Part of a small language model's weights.
Architecture: RMSNorm before and after each block, no biases in attention or MLP, tied embeddings.
Training: a variant of Muon for these matrices, 382M tokens.
MLP neurons of a small language model. Each row is named by its layer, matrix (down: output weights) and neuron, and shows model dimensions 96-223. Each number is 200 + 30 x the weight over its row's rms, rounded and kept within 0 to 999.
After each neuron's rows, "raises" lists the tokens whose logits its output raises most directly, leaving later layers aside.

L17.down879,197,193,253,184,165,207,261,187,190,183,154,180,245,196,236,181,186,219,135,215,175,209,238,208,182,162,165,189,254,206,157,185,182,196,204,252,229,238,154,223,202,178,230,210,206,247,219,198,229,229,267,248,199,201,231,204,142,231,211,221,187,190,198,211,223,188,205,152,234,244,163,171,187,197,196,253,165,170,122,196,210,189,233,205,157,145,217,223,199,190,230,217,150,203,194,224,212,239,185,160,204,218,194,233,158,196,177,139,176,240,186,223,221,223,230,183,232,229,240,208,188,221,174,209,217,177,228,218
raises: " appear", " begin", " occur", " continue", " commemorate"

L18.down1116,229,205,232,181,197,154,201,214,220,201,210,205,180,158,214,152,183,193,189,160,175,203,239,243,175,225,221,217,196,214,248,204,253,180,212,193,191,191,180,211,233,216,215,227,162,230,155,208,224,205,161,185,212,213,172,181,172,202,206,162,201,189,238,187,196,205,223,185,217,200,242,194,197,191,192,158,191,216,161,195,183,220,201,245,217,255,132,198,142,200,154,256,214,225,176,177,215,240,123,205,201,178,201,231,247,235,191,157,213,193,242,156,102,151,168,238,235,210,208,124,224,211,160,226,231,201,298,214
raises: "es.", "es,", "vers", "rel", "ins,"

L18.down28,181,198,194,222,222,152,239,172,183,144,226,173,220,217,168,204,203,170,201,183,176,215,175,204,253,206,138,201,162,204,167,211,181,202,168,171,197,203,234,249,200,181,220,224,163,226,182,242,229,201,214,208,173,168,177,228,241,221,199,164,244,204,209,173,187,230,216,168,178,211,178,164,243,210,137,193,192,204,224,203,128,247,230,182,174,227,211,254,257,225,218,177,229,176,219,180,193,218,186,208,261,195,233,217,210,206,225,210,240,199,184,183,209,181,237,246,207,222,202,200,128,155,186,208,188,189,190,154
raises: " members", " members,", " citizens", " staff", " students"

L18.down754,176,221,182,198,207,255,165,185,209,162,137,233,201,191,140,216,207,238,208,162,210,177,161,225,165,200,243,197,175,212,186,241,218,206,205,183,180,229,173,208,229,173,207,179,203,215,243,195,156,152,181,229,198,154,207,211,217,248,165,126,185,246,205,265,222,179,205,178,174,270,178,205,198,259,191,195,242,172,210,198,218,207,210,192,211,216,255,199,260,235,195,197,229,152,202,176,126,205,222,206,170,199,211,202,200,211,185,250,181,210,192,241,209,99,240,190,193,170,192,181,209,143,177,203,190,191,248,204
raises: "or", "or,", "oria", "or:", " window"

L2.down178,178,133,191,204,176,205,202,218,192,237,162,196,208,217,173,189,170,235,207,132,250,244,163,194,159,199,169,256,214,236,175,216,215,181,201,190,212,216,210,189,194,229,222,236,263,181,219,225,223,223,190,273,168,157,158,202,238,236,219,181,143,189,224,170,216,156,187,173,177,192,211,233,173,221,192,219,151,154,171,219,208,185,221,201,142,224,211,144,203,195,210,267,108,221,154,191,170,160,204,190,190,178,216,254,169,240,190,195,158,125,215,208,229,181,203,227,238,200,209,211,232,194,165,141,226,256,215,196
raises: " past.", " family.", " place.", " type:", " language."

L18.down10,209,171,120,218,232,233,211,186,157,199,263,193,196,210,141,171,186,227,185,205,227,188,228,216,185,197,153,183,220,168,238,231,232,242,218,210,198,209,206,184,182,178,248,196,161,168,227,163,153,221,182,163,239,215,157,207,198,206,165,223,164,168,200,214,189,137,193,148,154,180,182,202,175,249,204,194,241,164,199,202,227,197,215,189,213,214,220,196,184,199,265,200,260,187,265,229,168,175,230,190,196,225,179,178,207,216,193,135,197,159,200,232,178,181,137,221,237,254,176,230,178,216,202,179,159,181,244,137
raises: "0", "00", "33", "50", "8"

L17.down632,228,219,235,249,248,192,216,201,184,207,195,160,210,199,207,259,221,214,173,235,212,219,153,204,180,159,169,174,186,177,216,216,181,236,198,200,212,241,234,258,264,189,222,227,244,219,216,173,195,203,232,207,232,190,216,232,260,183,206,198,147,242,190,174,219,168,204,196,222,181,172,160,145,181,228,204,199,232,221,202,239,212,176,207,211,201,184,151,187,191,185,186,214,193,225,205,182,249,180,173,178,207,152,207,245,212,147,211,232,200,206,216,214,184,149,248,195,157,189,172,198,221,186,162,235,179,263,233
raises: " Basketball", " coached", " Hockey", " NFL", " basketball"

L18.down1400,187,189,213,158,124,175,232,163,233,167,186,211,213,184,203,202,178,140,266,229,220,216,215,174,177,210,169,181,173,172,234,215,206,197,185,233,195,152,210,214,197,241,235,119,221,186,204,190,252,172,206,141,163,229,239,204,156,139,277,205,192,202,210,228,203,210,235,222,252,185,178,220,187,156,223,195,249,237,251,215,172,180,233,218,246,195,168,253,247,172,160,148,203,193,220,182,211,216,198,206,126,193,205,200,189,181,222,269,181,188,169,233,195,212,179,178,182,178,167,224,176,194,226,228,195,178,223,236
raises: " largest", " longest", " same", " highest", " most"

L18.down1452,212,184,145,243,169,157,223,246,182,224,181,215,197,239,162,174,249,160,224,181,185,205,175,141,221,264,151,213,176,172,238,246,237,195,184,203,244,244,180,221,252,160,185,187,182,163,197,185,254,219,156,198,197,180,214,222,248,234,232,231,150,201,211,214,226,217,228,189,189,187,177,239,238,186,210,220,189,218,195,217,161,171,222,243,207,218,146,211,98,178,172,203,217,216,173,237,165,134,225,174,210,188,141,200,187,183,168,144,231,163,228,200,240,248,218,213,206,174,152,183,209,200,204,221,172,183,211,180
raises: "hes", "ch,", "ford,", " Gaul", "ter,"

L17.down743,220,185,155,206,207,246,212,220,257,189,226,213,174,172,192,193,216,266,204,239,205,242,209,209,235,167,136,177,153,228,219,218,184,216,232,170,166,231,229,175,195,220,131,198,194,190,202,181,223,232,161,182,199,228,160,182,177,187,198,199,228,195,211,213,191,177,248,189,210,158,158,206,256,235,188,185,184,187,154,177,242,139,206,156,220,198,222,228,256,227,220,191,206,174,212,207,191,204,189,228,158,178,222,273,199,154,183,193,250,188,231,196,217,194,189,198,181,178,203,249,214,210,228,216,212,159,195,274
raises: " such", " including", " like", " (such", " include"

L17.down803,232,185,183,192,240,226,217,247,226,211,181,242,220,196,157,208,207,226,231,270,240,108,205,191,206,251,235,208,227,190,182,191,242,213,227,180,211,189,177,214,215,152,135,199,216,206,174,205,224,213,174,177,226,168,183,241,229,205,230,169,195,190,225,253,207,191,206,149,248,264,228,187,260,228,191,240,274,257,171,234,177,155,216,187,220,203,189,177,210,214,170,156,232,204,232,182,207,167,228,202,233,203,208,184,206,192,150,230,149,268,195,189,166,187,216,228,186,228,240,209,203,169,234,182,221,235,211,226
raises: "ja", "ina", "anna", "iana", "a"

L17.down1159,204,170,217,214,157,180,211,246,206,207,196,153,224,125,218,178,166,174,302,242,173,209,175,195,171,228,132,242,237,234,169,158,221,157,211,168,204,202,223,158,279,225,241,184,171,236,206,188,211,190,181,200,183,138,163,177,186,214,221,224,210,182,234,230,166,223,147,185,275,207,226,243,252,246,207,235,210,213,180,231,185,211,184,233,239,205,253,178,261,236,202,159,195,170,191,185,167,180,186,200,196,195,219,156,188,213,228,189,174,234,173,199,216,167,221,245,186,130,205,199,228,248,188,192,152,209,194,181
raises: "a.", "ology", "a,", "ology,", "n,"

L17.down1464,214,215,168,210,175,224,175,175,206,181,168,233,210,200,161,139,263,225,201,159,255,183,168,204,260,229,192,185,210,204,284,220,183,182,203,182,191,161,183,180,173,208,137,224,236,222,239,239,240,228,200,177,256,175,199,153,243,171,183,223,148,227,180,210,220,206,181,168,212,245,187,244,266,187,205,270,148,182,149,165,209,211,216,172,206,283,180,228,214,194,205,234,199,153,213,165,213,173,189,184,228,203,212,219,205,206,197,187,147,171,208,194,160,183,170,187,181,234,172,179,207,211,185,132,185,210,219,200
raises: " (199", " (198", " (202", " (2020", " (200"

L18.down1331,241,221,160,213,146,243,207,210,236,180,155,215,190,194,211,207,180,143,223,210,205,208,129,245,214,167,211,203,195,160,224,230,164,191,155,239,208,235,151,181,192,187,230,177,198,241,177,203,248,236,217,213,195,165,198,224,199,197,234,246,188,208,244,213,170,183,226,236,181,224,191,156,235,209,211,184,245,215,192,217,172,197,209,208,231,139,233,185,228,213,212,230,174,200,241,192,229,216,127,204,200,198,175,172,210,216,204,177,214,181,210,158,215,178,216,187,200,172,282,254,198,211,192,170,207,151,260,141
raises: "]}", "]", "}", "},", "ə"

L18.down1510,254,173,248,188,165,176,206,198,212,197,188,221,247,222,193,221,208,186,196,145,182,131,186,168,189,196,157,184,183,168,175,213,218,216,186,194,173,216,147,176,209,170,222,254,194,220,158,183,213,160,197,241,210,217,223,244,188,116,189,186,196,216,200,183,224,171,192,215,210,228,190,198,210,138,137,178,173,195,194,198,266,230,189,204,249,237,199,223,203,189,195,233,184,174,191,226,160,190,190,218,230,135,207,226,208,173,197,140,147,184,213,210,293,201,199,244,231,198,142,192,232,209,196,231,263,215,230,219
raises: "ated", "ointed", "rated", "iring", "ating"

L17.down864,192,211,196,197,233,202,213,212,203,181,209,202,139,208,209,166,231,225,244,215,241,202,214,198,227,189,216,187,189,200,226,219,122,201,171,208,186,180,230,191,190,159,196,202,176,163,240,183,246,214,151,205,203,191,220,140,208,180,210,230,178,150,217,185,188,187,137,188,160,217,200,152,215,214,221,176,161,194,223,167,234,162,200,202,210,235,223,168,241,250,134,172,235,227,202,213,203,191,213,241,193,213,255,240,186,153,142,279,199,188,203,208,241,194,191,154,251,217,230,161,196,215,173,253,213,224,247,243
raises: ":", "):", "ed:", "ing:", "ation:"

L17.down1417,208,230,251,148,206,254,227,177,225,244,177,168,213,180,151,212,209,160,197,181,187,168,208,189,182,231,213,210,207,190,176,242,244,216,204,220,228,179,202,153,178,158,217,208,184,228,197,240,198,162,180,244,240,207,190,154,202,217,219,217,199,121,205,191,176,192,237,210,183,158,183,222,189,253,180,174,184,242,245,178,158,156,224,248,222,201,217,213,187,211,172,214,205,213,204,190,247,223,215,137,172,234,211,204,165,200,227,165,200,208,261,192,258,236,191,205,190,162,217,198,219,251,144,143,196,145,214,233
raises: " Bronze", " 19th", " 17th", " 12th", " 1st"